config.yaml
d_model: 256
init_std_qkv: 0.0446
lr_mult_o: 1.5
batch_tokens: 131072
train_tokens: 785400000
MLP neurons of a small language model. Each row is named by its layer, matrix (gate and up: input weights) and neuron, and shows model dimensions 0-255. Each number is 128 + 24 x the weight over its row's rms, rounded and kept within 0 to 255. Numbers have three digits each. A neuron's up and down rows have the sign that makes its largest values positive.
Before each neuron's rows, "fires after" lists the tokens most often just before its 100 highest values on Wikipedia text that the model never trained on.

fires after: "d", "l", "lo", "av", "Bo", "United "
L3.gate884:120148135147148120180146130123106159120162150144118133141120101143119109125180111116152144180087128116125128122097104182110145145119139141150167131160124112150112145143165123140148135100170100065152121111105145161100131090113149137113172110147110152140108107158110134084101121121124158183140131125120147122131122118106107093124106072148105136104192174094088150102174123123152103139141116102119128121123136111113137116085101161135145113127128126113117137105136140103109131133129155085138124117152113152109144126095116159174161128120137104136148138131098137114151135121132131147161122095130097163124136108114093119203119149139135137119131124166132095146143149132130112102162115090082167110073090082135122154123089158201124093145129083117140105152137141137098157129115162
L3.up884:131108122137065147109103108145141142151126146106112142075100114108121055154137167129068103105120121131123169103160078129085132104119107110133139141143092122124133121146125146121139113117078076111145136124126121101151102158139124158130090167144110162197083103151126138091138133119130149142142135155134131130095160137166122150137114103161136157105112146129158125120122131132132137150146124101103100095110119149132129125124144160117122092117124134104156117159154150122134162118152151101140144121126144150105181169133120085109133157151166105131098157177119132136130134159148184143112120143140138117072124140142136132116134169136119116159155201098098126096163159168114137171120143151165113109149129123133123113132106088104154155136113151123086123107084103104135167153144145

fires after: "B", "'", "b"
L4.gate881:094154110112129114120119157132137110146120121116154119140119133137152122119111131158090143145154177151095122117146108141170154115122171097073164129114162112137110102143117103183128113090103188116130077094120107081124108136136165131126147158080112193144103103120167150118141101123146154074142104117161154136113131135126131119100091123088097157134136105138118121142148142119124066139143172142067113088098089154094112119153159136140123126079137142100117096148137128146172148176147122127114104096133136106153146147119144154120146103149109152114115148121147160136143097122124125117126106131127099156118117147127132096086129143118140082166156150142153099137085142115149113126133160112082091153113118127114119121144152115122115167109157103118100117120119111149166181124146080
L4.up881:126101104099170129117130063129117131148172104118134083127129132121139127158129121137139121138101132158130127108127133111065182092099184137103112183116120116104148147115136117134121163131104125120096157102095098146150108129104159117158131099132170107116111122157136113096140133146142148132153114122124141107047140111110140126139149103117114177117125154136094118149116123091155100141142110138114149120144162121146115137137105119134172085157136107157153133113142157127120124059125169159150110145120126138109135127147110175137142130098141104145124126151124108190092087115105110155129123094183124124148137145144154087128133131072182139101158154143151079131141134131162095102124141149123159120145113096162113090174135104125147111169090155126144156118136083128134113129109096

fires after: "| "
L4.gate227:144143150132108058117132162088142114131116126139150120181131110128131135116135147105153094132130101147145109107155087147120114139109141102154078135097162118124129123085085111125120131160097147155139125191157137102125138146113104103110123126094141135147119097141115182141109176169096120122137118145097101132127144112147124099101115157171102175143179108146093130104152086166136130101102098132154141089128141125150099138140119083130136122135124141162137129137091084129139111120125089178125143098108116105103084071133151110147137127152152156146093160120113125101191119144133089104116139165142125118137127143151100105086127103143144134133112114119111144123145117080117147127132152174155089126136141150129109129094171125108133105153160127081152134175114110105151160108093089
L4.up227:118147130109107105126161090111132133128138103156118098088133132127175088118111117104140122151114139135117170140101122175127096093161127125136119140126074133106095160124134143150108137089146133146190106146123147131133132128137135134108130130123121112120143156116131111148132134106150093123140138126110162124169111119128138145102188120065121104148096137097166103159140113143122106126109093126068143120171129138100123133110154144167102141166175089159110093147154142155106087122109137172142168100077137126098138118130100092137113134135121107137096096122144132132138151148105111160135143141143066131154155103132100107123134097128102111146124070074155130128084107121108142172142184106110124108183135107110069112139156163133153120130132139151123127137124182130139103083114102

fires after: ", "
L5.gate884:132164143105150129102103153162202123126115154145095112108120144134121112102112178145122135126158102147127143183169122141104168144159144098188066158109077140140155137135123157123116140144103135142096111088134128124154131125108105107168087125128122117111131134150131112119087137151118067143107157133171140096124152132090134148107095119113118138163095153141119109114095112159101121101142085156137099123099084155113119117111143152159120114124104064161131105106106119127123114101103133116116106137125125144103101102094123109136148093121112144096191119139189160147123134135083129127148148113197138103183105098172125154137119126117169097131110139126119121103115144104121136110129126130139106066148160130102126146097146115155126107118121140127126132123133127126114168145115151
L5.up884:071127137165120132116165123159123131146094179164118106159089118122170115135119118117146167130112085113135121164157132139136128126138139141144117080154151092124124157110115107156120133069140100164115160140115082113099152168106081148089146140103128135124134144117150133157102137114178143128158103110144114116171124140112174103142130140108119118160117139144099148119132097117097123143166127128106125098139133150099166136146139160131148142116099111147112101109135133119123099096146083108182115137132122123115076168111080119151204125080149104113108114122103119138124116112149132086126154089116121115165137156162179111126080091115161116112113077100093124109179082140158092108154100132146137126148135120155166132166135128128130121153151140093137115129150131140137123111148129

fires after: "R", "W", "w", "Bl", "Fr", "B"
L6.gate514:097143115132120126111171112101135105103153124148108143121076124134154164119112141109138112097113144102118155168123156159148116165144112166125134076144098126135156172145133103154107134099123121133109141157116138120147133127127118117124138119125130095139111122092152154108170086124134108121110102149152156119130076106128170122091108093163181114124085143125108088115187100101142173098119152107124144129158178109135108153120158136135155180101138121154094123143150111138140155099176131168113122172109170142105138111113144137109120139134128123115148104124110149140141096186131121153129146156168101117155154103112140169188130133129160100128099158063131109140116117129121172134117101135132137089113174165102108149105132168110136100133103127093120165152089123142141146085149114
L6.up514:166110184122137186126140147101113144156144126158132119136125145114152141156107143170108107114135127115151173137058142114164089133145164140185114063108141125100139137147131130162147102144143128160104131105071117118108149117126111131137143127138107121133128172135114097151094126114137133117107124125133132134122114126146171129115114149145100136095084113122094099105145167149142143112135136126080155142123138109114098141155155108151159162102101139096144148170170130118102115142160164105148074164123094098097111140112126135128124125149122128167091132146104113134073135143130160154145154146160095147150135160133136108168147089119126088155139142107131142109108133114095166164094131141097135055127136162182149102152098157095137129097109136130152106123114151140138116130167098

fires after: "d", "D", "L", "l", "electr", "m"
L5.gate843:114123150144146171104130110106160163106124128114123135135093115169121130144163145135140113138186161101136130101073144152127134163135141133134108115126138117149124129160134090124140095172153132114106158108110101176103195121128103140110133141141109141112121129138108111090126153125140106146134155136068134137137157107134104148128102091116109105137142129101110120153144137077162149115147158108142130166154101119124172095104117096115115160098070134136073170138133135107149171150168153106168151131195149117135131132126087144079163126082132130164090120135155189137102136128136132137145169123105143133127125130161139103112158146108159119133169129113165123141145113136130132136159123093119165111105116165142123199097122150127143097119121103121101105133120095108163116120098096
L5.up843:132135133072136127144084112114142174107137106119109094117147070110158158129073105120090132087172089140143157133099143131124131117154167113062111132131165134152152119155132147094116130160131108109117112099131132130144121147137160126139118112145147134125109110098112129120140119128151158138133167091131083118161100136164146146149129103107091117099122099083138117071098111109103134125144154131097098184094139108122091150100118146122132123126129121102100162129146122137135093114136113110181121140106158126125167140098149135055201163096141134134133122130117128122167117136134121131155127166160094117134112162155168092091155129139111143115147084146106151121126134120128158148078161115112135165132136117139159097153141123116125123095146122133104174110128162134146100142098083

fires after: "\n\n", "W", "|", "\n", "E", "time"
L2.gate936:119118141128169148081100094163124140133127138108105080159141103106151112123150162106129100177127170096108147124152151068117086110177174116118085135142136099132160104110137131150116143105101110129097109122082115120143172153092135122125138109135150160128168139136121120136131104130149092130161093115140171123116132113129133129139121115136155139130143095114136153152109116142109113111144087125106158129144142101148093116147153139173115124084101100133150157112104114077150105141141149167184104087152144128136125107105093107101091113151112124110128125122084108125193106105115139131146167154128137124135152099129114150107128133145109131110173109099117125141099127119152187083152126140158122100135134154098180114152126109116157137090104147095074129134119112119180104140092088
L2.up936:119100158117109147091125124158156112128106130165130102160138105139164134118114145124095101121186131091117117155131170111121160103134111116142150120116134103138134121108099119180111145105120116135142134178124124112162191070108106098103139104147135145142150112132081133123135117137158114136122162159115099133092142100102117083159133156140134145132146101157059121119161121118103102067141147132117150123132114117093122120121125132142131140144107111164112153104177105155154153096141138157159098160100139109109135107138104119124147080146127118132176046108082117122175112145109151132132155159135148138123143109140122134153132112125084161121122119116109158118086109153129161103151100143127112155123209158108141122122111098120124108121106136092092098137118129091125096144079123

fires after: "F", "'", "Le", "A", "| ", "Be"
L5.gate281:162108103144089143144117115081141135131120143106161103150133153123138158112156071115109166129137156121113138146150137146128125135149171117145171129097125137120119127215164172125131123118097153171136106112126137132150133140143116113157175133122105146171128122121124149138132125097086137099120107129134133117105172142130121131128126124150145142131104124076111132143167153087129107162130141190153112134134155138134115126107113090137179189117131132097142132152135125121126107097146113135127142146099137152149137121146103118136125152151120113142128138149133159145097175170105162133114114110128108101103139171160146115148118117139111159108121154179149145104073191072169129149180110142106126151155162150134129126081131121143134151134138171097101084165080116168121083145141134
L5.up281:130054138146123137146138128153147125143154149136111130076115172098097133110149128152135140126120126136121129127108104119076173085129114120135116118086117100106162179180123136098153104134142120148081137191093156176140159146131108119138139151138146136135145083083151135110114106143103138113155163136144141140149102115134114139070126145127100144123129110152162159099139123154135106171135130129128149136129148148148085128093114108111165103144167143094095142114123123129184110141116129101139167146123174150126102195124125124133141139127149113103112131148163156177160109119167131117129096116118140122091109152170123107085132128129142084164133171129146136144113161113132095108162134089112114111105116120081117152134120114140096142124167119125148056162134129119116116122098150

fires after: "| "
L10.gate989:143160142114090116120092094091146113085115092172178104174158075133136129113116134144122177127124096113082125140118183119113109110135176130141102132120139127150124122144110139115122176084121196108119126144073146123104133172135171148116114119122133139184130086133107172158135115149136158127164133143116085144159130117156126131146112129122156149130109111137136150123118141151138143125104091114130138176092149149149114166107134079123120099126132127150134101136105137079142145100143110160174112117131118123122138118137096149151104144178081133099134126102107124155156097166126110105133108143122122131123090131133139161148148123160124151103143153073130126142166105092125127115140114140093095150103137126172123151107110129104115091145146131099169140107090146106110089123077162
L10.up989:089121124120114113146129174185113155080104104075089164105117165144143125102107088127097120121155143126097135114110123167127106135101146120163112110109175170125142159184173104141122176161132109117140157160134130139122145126130163132119138146136096106152152074115164136147119131132143144131137159118120133140155140131161158099143120171097162093144137157120117141116140125129132161107115127138165133128141122094141119153131159132145130094149129149164164087155143140147141110067139185126104097103104140123143154113098119132125101142120109082139113140092154149113143141113101152108132101108125164160160141125069110138073122128113132111122145086124154092142123140105110124118134089110121122140145161118093161119158152190125130100166157139097118140150145168122104098092127089

fires after: "M", "\n", "m", "2 ", "3 "
L4.gate398:121079144138108124095157093131094121144151151126125123150087140143154137122128123124095120155104134128114115119134176135128108135145118131143148118135196109109130138138108106117103098144131135073126113185098092074112112127092092122092113127153168175098147153115114113105122130149150141165118128177148091134129158132164134134120117120131140167116147111108150123126138131138091108136074162094095145130153109107115149162139123156104109081089160111132134143102096140114118102130083133165136131116152169141128143112129139130118130051133134157129135122137132101098142149134138126099110140136112135072151091142099121124113089117103105137158148134136141128138172096167126064112112100098131150105132156095098102154148138128093162157084131150144067108144145159094141090096118158
L4.up398:146134144155159180092127116127071135152096140121095183192166092110172135121158111127150137137169131124120122157137155135109084132177125133110127096166136129136102152109070130128154151097118129061106129118146099120119151128101112138153123135084135130095134126145119153132102143128112158116132143153113148127143116139153072141091145158141080136133140101151114139165113138161141090097159122133111153115144159160103158158156128159124092125124123152158138125122133144139119097127120123130142178142131114133088110100110109170139120113146185140101064122157161103107113107097186133125142138128164141139110117127130155096170103150114144131132144176101108127141124138124163115119121111155123134113151125160149102119103136125106142167155161144116163090136074098127135157102114140

fires after: "M", "m", ", ", "was ", "P"
L6.gate503:111134180145143163128144138131104126130171160074136107153110166091163127131104131162131114106132074091119105096129137133132133100126122110115129144085165079140119093123137091133106129181116120123105081108143076138138151132112138172146087124142138138118154121149111121104091180103154128081139159111137092115133091133119180131120116109110110139057106165124120132131126091166128124165101148107129105137122118176118116090143102152148111150120130142123114119080096142155138158128152128165174155134176139115127135141114122119118134117121134087166135095179110163170134119131139113137115138148152138094147120153120137141125130133135108103150141128138128124143132132192113135117165162170136137114123102149177104163149153149077140109126141109116172135113118135099116089169126096
L6.up503:097061157099153141121109097121140117116147112105158141148118134144107120141121108109110123154176132163101109145126153116156141101171173119081123101163126120119116134148083136123135121132122131124093130117124110143091099155077108143118138117139147155137153155139093153097147146090127134128163098108136111117134161101160119137104149089119128141124146152102135123155103115119122115144162092157113109125160146115160179152162104092105107123163104111081087133116111093136149090141140110125092142165118136115061126153148095159109126099110222125105181121153139094113156128114122106096126109153120154158139128116134131091173086098110126110163156114156097112125150131130124119139150151136155129130151140103158139157099097114122121128137101083159114106153123152079097106102118121

fires after: "M", "m", "t", "T", "sm", "art"
L5.gate23:116124096132153159129134156148118146119123120122136140109157130102170165130149097104124135169133107113130163089112114097130177113176126119152124153114147083143165138103116170112139134147136148175120126089149070149139100086136140152117105109102114148105135125129140122136099158093173094127115120126124173152135164134157102107110110147168150089109121153128125097083130098105126135146138146110114184141140129117097106135172087095137097128114144153154127141112164109134129067138160112117106141197135109078142113147130116115126085134128120153159134114148140159167137175121125133096128117142157139112154114163107170129124127113146174070142122118135118128178116140164108125133132110145166121138090159085153148155105139103115145197128146096091147116111122144128110115110105123
L5.up23:118133108148130160103138060115156086086148142141080128178129160145130139154154112137081154133115149124146116143114183135125140121140178137169133099153150132111159134165130128122194132115115175121132134125117110155121072179121124131180102119144085131105117129157107134119148160130154098136164116154135122132093130132136103165139156122124132092114083129102123136091103165109151159119130116126077143134106123127146112114114109135100119128119109151110097119130141124120137142131115103128124127148161102120125142070136094150125107094095141139138153072175167136122148147106137120116143096130134174095127161096134135093115146161109145093173109132086128104116144106156136163150084128134126113089135112129104159195144127129132187111132170079145131128132123099141130126137155128

fires after: "b", "B", "ov", "l", "Pl", "sch"
L4.gate187:077150089137160118133099108155133119158121125111109142119092142101075104139100146134145107142121105167137162144130107185097139126080164120157148146155158157101117154177166106148152111135156183118119119145141128121161101127123109097116123173138119114130104125103108090125133178102142139093122114143160103143149128132144135093128108130145088107129156141120121145131127160064121097121112152158104085118158077126138135122073130150147111177090111105100105075178108128154116127135129140125139110120153110130158142121164143138135121096158135160174170136136151115165150101189132126142138109154142075147157141089095132136132098149090140113128113091110117074146104118117093139163095110118137148119113124159091113154132135105122154122154121108159131120151115108143124129114125127
L4.up187:122095114100157111157136099140139145117160094153112121141153116120140118086140129144144186166069093110091104153127147136144119109124092147130147132114132151120108119105112121183160086133158107132127160109114108116150099135169131121090112116146104148117129145153167141124096104121106167164148119181099077159144144128122131139147106119125131173132122099100076127119104128087155151131131151126114172083140174135143185124112127128092166106168151141121121090105116129162072118164109123135120106145110115135112130081124173138121143144153138108118104114085162158156146108110155128120176133118127123094109104119139126141083095146106120147157103091083136077133117099113123148123147125126137102134117080127142107108170114109149114111136129127140084170109083115137128131142094155

fires after: ".", ","
L5.gate698:125123108135145092098123125180094134199204103150103144097121134135137089107159106100124124127156095129162107138149109115152137123089117112126113137123139106105115119125128091101107151107144123165113114107087144146140120148128132140121136137065106154165133108155139079128153170130123171143142112089106132094118176128156155146126149105095087160145113143155162137151106109132137126151171139116143122143151158103136151142142175137145140089154093161136100143150106122134134095119129137149110150150099142130165160147147126150149120137130114073136149125173143108119071127137093127059107122104142101118144125122136129127138094114094128141108109105121115137143102130156121104138122182089134106164112169173120110089112140118169085103143089138131087161141128139113119132155123099
L5.up698:152130090166122085129138137086099124108125164143136094153123099078112093113113163118099144139098148152120133127133155150124111106068145127128144100117153151140069184160175103138082123132129106129140164127110147131142138156138143117097154128178123122109131145196156125111128127147099104115113101126087115135123115152131118141099114161129206130119079119148129137095129148104108141144078143143139126113090116158153136149124120172184131135134156117132102153131145149123160089156173105117150104120117124085156145149094130149122152128157136138169138115140120108117148178129157129093112122110124138165144110144136111134152157166052132117124111126131089109142137167135143132102121149125129135087120130152150095112112101142106134133155096118171148132130123157162133103165087136

fires after: ") ", ".", "5 "
L5.gate991:133116130151113139074146121128117129158107085171118102139135108122141117092163103146129151181102143121131166148130151142158129131091125069118170117164165129134106141136131129102132127089144094134123111135078160138133132140152138144167106147092118111113136195127110098117160143134110089104106120100142121142097160101201169153165129129122127122105078094133110172138099122155123157132113128139120103120140143116148113108106131123140129124131107153107110129143127112160091118113128086115141162148142160099127144080107104174178104129126144160167117120147122138116126132144158106071146106097095131128120116141099074106112144125129143154127123113098122115068079168142152096122096134134118119136090115134107135111091128113130136106109083156073161089124112120136108098144086132
L5.up991:090103146122166117114138131117080096103112105131133109168112117054104181086139106090098112156084124110144119131122128092142106139112172117117164178165174150145105109165138141131125094138121125151132115160124139140157116146120166124156146173129118122112140107138133177093154103128139137117108124107127120097103147109138157122148129123120119136125114078129128123113129170112152109108140165152151132150128125119107119115099162144112128164072126158085095115156092110139144118114146117098131110124166095146108112118138140123140170116160161130118121086110129112139145123153161113150077144133101152118127152147142089121113044112160097167123095090121119163119141156119136160162157140177178078133155100136128121106114135113137148159106139122160134095135109103125093113143131106

fires after: "\n", ". ", "W", ", ", "E", "4"
L6.gate657:104118115120113104095163111160132138114140199136135147090147122063118133150176131132140096122127100090136110092136124079103099106089082112181133146101148124103137114105135137146151140169170144148093115138093139120122100144138150160152110149113157106133115125166130126150101165143153133129127125134144103105149140164183160107133121132091143132133165129116128136164138164142148107139119141148134157136166166095158122158127128150104136155157119142139109130102169114085145074139165163166146122126136144163159119109081151125130071117147088134134110107124146090152135149151112089128125123118124111121147150131120169105148132094126161153077118072098137139123117128096116176142105134119122129100110159123127119112092109134131132108156101135086100116110098128088113074120105137
L6.up657:143108144125118122073142094113132171122125144131118173125151118126135128097118144127134100120127147133106145149141146077140092181152131143143117110121137088151141105120152149104114159121164150134142143142122141107084153126160106173135175157126147156111107121137160128132109131084093074144097098143154135141140173107088144105161153132110143090095118125192113117116146154126141136142160146147117168130124116176127161170116136116184116095160083115137103148126085153133099144106111116105129130155143115125144148144140145116110138125160159126134104135136098136127139151185124141154146126148137097157136191106130126139158128122099160168125114132108132119131128086127138065099139090141126127122111154101077164110126124110135156114207120144093156157146103177113134145148152119

fires after: "S", "a", "M", "p"
L6.gate145:158154139131099076161079155141090146115135153187120140178117141082118085131143120090140131080172160114128145161075171133144132104130132155083113136189119142154108143150127135128145131144155134140114153120150143171085116146106105098145128125175111113138145141151104142143103170117105098133084130093102136099104139065129147109123139096125133131122128116137123126144141107142118123112104165149104166158153098142143143113129122148114115124121132115156145110152104117088145089148125160150149123115141150130130095160130103111119104106116142122076156114139174130119129158089151161106136135121131110141129119113121141133144167110165107116147185130097122096095086140128125150147128146083088145125195164134176104123161137130150100152149108122129157145105126147160106123155098136
L6.up145:145129140127143110171124109106157130151148080138139149186129163132165111134145123124102103160177123139113162127177143113098111148141144123126139092095128132168128157188150161106124127097123151117091160126133106111095165105131120162175174160159156120128126113148116113101135096156145133102151167122119151136132096136126136115141106102129138116113148120126109098172147128157104104148110142132099146151154130142096129167115115126121140069115180135101090124136106107135116091172066167137076170116153146171135094125117098140126116153149164142109113129126124184117147156119130171114118152111166137126112127176148120077115093129161120116154143104135107124109121175103151134117128111114103151142163133126174128142129116117113117090103136166117142148093111163170158143146107128

fires after: ". ", "\n\n", "ear", ", ", "3"
L2.gate946:112139085147124124167108118158147089133089117156101107135117137101140154126103100115103099123127098118118126105156110145133168134090180136138093153135112141118102108099162154157125187151134126133138125119138114109105128141121125133166139125095116159115080123132168115126103122118150101138158144133114128119090146155126156076082161173108113130139137074158094101128100183137146096146152151128092129073087135127173113115163146112109139111114140135129159122130133137136119114114158136149098116154157192161100108128117144092084158120105151166140140098066143135118159132075087115128118148064166141103143157148116131150113105134109146112118105127102124125137129119130135072132119182138111138153129142137124128130103150099152152153140102102138140117144122115148126131059161113
L2.up946:127150103078145147099137088124078128127124128139144136159096113085134119115137115111102134130132137150090154123174129090141145097090131127134096105125158137161123087135171128136124115106138096110119123140139123132092089149134165164161119149085152147092141130151125125129113144069145108116173119098126175143125094073161147146162091135118128181130133123111134122131116163137114113145145090122104137167128196127171122138110165145146134121151124125111144120157147112128072093118134137178149105136084118150115111138115135124138166074127151142129080162140146133113102114079137121174127170121118140153130107142103136131173103128098136097107117129090073132128167137116111133169128165116116153173107135148131111163132109129104123168111156146119130092090113120134125164102131091

fires after: "| ", ",", ".", "Is", "to "
L7.gate458:143116104150125151098136151107154111163153135112118117152110173163122168150161093144099139183146123096125110098128137119124097121145162134146133127220141121186093127115168105161129120124110110132161099120126084153123128131096098160158140142114061104179092137157138109134135150144176140097141096108174156087118117122143134131139137101097123124146115138137128141104085115136135154167110150094108119125134122085112123132133105119099134140070070099119128158161141065133099150141164131120115183113124139153141138169136119130135141134148130147113139147143107150140112156087117097136123134138112104110146154121117132139098098149143123107155110105158088107119111118125125149078112150126115091185149141088108119126116134113154111149152150149127106116108145150161140166143126106
L7.up458:107134123113104130140137120136086106141117122111090124145160148064146123106152103139098141136105098134131131110136141174172122185103128159144130164149174125126130120119119114139094131133129159168126113134152122127121164139139157123144132117103105132168158135133133143102096133158129164056103139109172107151138126171139151127167153124124140126122109130156134160109123106110116099126097178079115167146156112113128138098163134082143105109080104145102124101128107143101109179101140163116130172171127101151130134155127105124185114155159118150158130074129150111072143158181161176119156088160099109092112116140140160113111142080131130120126085135108143115112116127121110146150135147130124119132149161144137111123100133117089100111166141141140126149129125144163151147186129100

fires after: "Miss", "M", "m", "Pat", "("
L5.gate58:113121136140149148100169107170094124136104154117099129131151184151150150154146138159125148149204145111115166106126125151113145098152135151095125106111157133114166133161095095085133157169094164127114109122139114166081105137135102102097118134139117211112129146119115170087155107149123137120114120134126141137136089123118113151126103138103118163130132088141166109115158102167124139172128160139137110126136149130134124174107185103148142117115155150083115125122125139090139099101115122164164121093143116122116093126104110115145131102104130146101133153137169125089139109144143121117101112152142156085123110138118125100148109102115131081100118132155154121117077134145121098130128121117136116121127128156100120148117150122143056114079132142133139102106141043114139137161120117
L5.up58:118155130130106122105075134111129108160123131123133109159126104112138103120162124147133126097092173158109146152147140119124137121168150124113170124073140093161167145127120157159100138175122123158115132130163096098138181103119179129130086099125131097149093154137128153078092114124134127109099132048124118117160097133112150117107108184107117116094107138100115125093120133162081096125128158137133081102153134129144167148153151118175105136084191098129156175142108132126102105123147159115137104129133128128122128113155140121100126123111162160114126084116109161152166107106108122131120131140163131072144165161140144102141166139104160120099123145159128097099159159140132113152129106133085116149147122144134139152116131150111079141086110147118129111084127112125147120136150128

fires after: "b", "B", "W", "fin", "f", "."
L6.gate53:069180142113111107116175125114115155128146101134138154080104144138148148116137141157114111121145122097164167113151130113116113124094182102134172140144130114107105155133154147133092151145140116134096148103108088168160093115170117137138110152134086086129110128130186140123155165090143126085130113140110135143140111121156107182113132156088158109121136108104153086162121126118147138124162119102123140154142158127125054117108128138119144128118123144111106072130118151082115132128139122145102116157134118160137097129130139103119119143131107135135130131139144095119150074155140092105114147151110113101169162127100147136123091104144160133169137119160138123138072125148135109126136152101136153115143159109092096091099139159137126078120122168125086155123068159118119148096106090
L6.up53:148171160121113175111140098137111120135115135149158137075115133134121117154140120147133109110154149141181150100160143142129139101060133099131138122121178111148178149165108145133121143154136180131106151085081100188096121112182128149120136157122108120116127153152146158103160088099171162105131115137127135137130134141131117143114131149098106111109093099137159084115141145110166162091141114103123114142132134099129108119138110133181147149121099138121146103108143188143152149131159131102110119151107112155116129127176173148149178106118139174141129098129131118112099076127089109098134113140112125134159134157123137091149119106128179156134161141184161148130108116122163107093130145096121158147133133085112124140079132127119121134102121142145110154108103123088110103116133134

fires after: "On ", "on ", "In ", "| "
L3.gate704:130090132145073151140134152152132168127095118171144111116112099137107161165134094128065132123132157144116129157071114125142110144137161156137105170123127089159143152149131161126106102082153114091093105162106087146100126105132120118172101093144161103111122090081151095143146189149089143100100084168104098100121131148158122141144126138105132086150150148155107124106113149131149106117117099130140160135139123129150138115132129108147105121127126141139133165135162157126131151121084120124088108142082138146108092139158121118108112126117114117120125153172096180124111145180157122119127154101131140089109129126148143129168164122141121165109114144099144149095132116124103107150179160173119130134117155168118096125115146152149128131087144128124144158082145147149128092110151155
L3.up704:105104123162096177116089152165126153128143139136140136139119157161103145095146118104094139119122166102163115097092085139151118136108144114110155175113150122138104105129126125151117160104188101139104129137118116151161117144043127072151119156112095055112131112116142126133093123155172133127131132138129079111144141113141138098121100139122128086158117159114090126097133156125137121091108180120121129146133125106114120122087143094150120085132115104120159168134125148119142162127122161149131131124120143148092134121100142123131096138072089146162125171103077123154124132112154123146103136135115144124111106137132161107144125163125153146115155102080129104135103110154095140127134104143127101195097105133147125149128166133167103121101144135182141171105133119095123141132095115

fires after: "M", "S", "X", "V", "N", "C"
L7.gate189:092148093164153128114128100113164137078154099173096105155090156113117132153139167131114163103167135166147157121128099107127107125097092175136117103111142140140098108133114120105124177161140154163078154086170102117128087136075109109092165153132168178112083102127139142156123097139097118125110131134100101078143106128161160164090136129149139129150157137141142113120115135121095136124086109144081122150131127162144156115141120112099112137096140105115113192142149152104123115102115119152132121146101147123152139132121127130127135127130109124138165136146156159118155135114135162146134111127108138123138098084130133119134174086109145107103160140140120150161108178121105110150148165129126080143167169163160127114144170136118138148105121126152125156150106143157182126151134132
L7.up189:107152113151124132156134134114115154110133114134118116093112091131100123126141144105099123101141092129124137098156097120081097164139140133139111106125153127159113116136123099143090138140168127157170149110173141144089104138094136130074141131150128165150106106146098142162122126145155142143102121130143111125119132099138117117103126115125128195110170121129175143104118110170147117097114138129127086138128109154124138181102133130154112164110093093116112135072129119160143093104095103130124136144096126108117143128164102163154108170166089129071192128157110125108130142086100171143157142116107126115111126122117130128173125068164119128120139114135129147119138174163115156173160183116161132114121131152177124108112137158153174097127112124107126129127105121182192140127126110

fires after: "B", "b", "January ", "t"
L5.gate76:120170149124120138149035096103128150135146138136142133160098092152134132099111157143107112143086167158108143159130116137170153140116101131153134131100106123148094159148145154146094089114126170090111127128138126096148127135115151146114136162112078160119102138149154122125104127114146147131142138172105109118144147094131103122149134096131162114149139090101126127132111133131110126108131093173092110162128187124145118136125104148144086120152109146122144118124099131143210133120138160125156127143122163107133120128109089137101138116153158088111136101102142111139137120158164104147150184127118107174100150109147159126104131097104137107131130105169167107124112114124125093135120137145120199183108137108131072132131162124145161116117102150131136141168096119176152122145169136
L5.up76:116143101126138127168125105119159106119144092141098112062118131113176129078108167112073147118111130153121167103156140148151160160151116165091101124123124151112150163111085112114081136146138140119139121100142109086165142119135090152123123145154139149100126142130141095083151138170109113146160114114162138158069116114154099122150135083115144121125173162099103099156099149117062098160152145139132158154152149141129128120125147127118163140135131099185131098139125133108145129083192147108118147158098108150083154132110125155114133122118107151146103135121168177141162160142164094141117140104155102133170148131120123108138114138139132130098121166106125121109130149130108103086117101103148174161132131140136091130121076150106152152121120157117157132120143128116136113142129133

fires after: "\n", "E", "we", "Ph", "s"
L5.gate315:148095105120124104137149092106176112119092188104145116131168147131136133128128178120150161118093107075126161138091134126117123092125160132089109125101142150120134142129116122127122120130129148113096148168131129128121125141144174140086150158183189116107141136085172133120089119186157162086148088106111130110148138151107158144114121131138113125120193129139148200121135137137137166114099145129121141157149146114143174102150130112149172159146103108103109139115150164132126174146131152137125075122153121145118119187169156101127130109131106130105128144119096138150144116134138141104171155137123132093138140143123118104105103112135129154108138152135137116177104149105089162138157120146159134106125141134123077136100142116143143146131138142093117170141103077135088111121116095
L5.up315:125113091134130113112143131075113089159134100185086118136172144117121153104113140143146081138139124085150183165122173102167126140110081137135083142106134110151118140093150134086131098107138144126117176100132172135106151100153117123105137132129157151118119120150138108073136146080137155110119168095136069099137134164145140132163149142144164138128140126131146144116098156132157164134157128124141161155119137100151139124129153116106140163125100087102160147146137113121135148112173149123142124144141117116120124122135155148105081128143083114143148122146157120117133119156096126140100097102079136131156148090172128120189130130092103086174093142112068141169147117142098122115097116112155136133157158153133102110136099131127108128127111149117110144136132126167125091165106147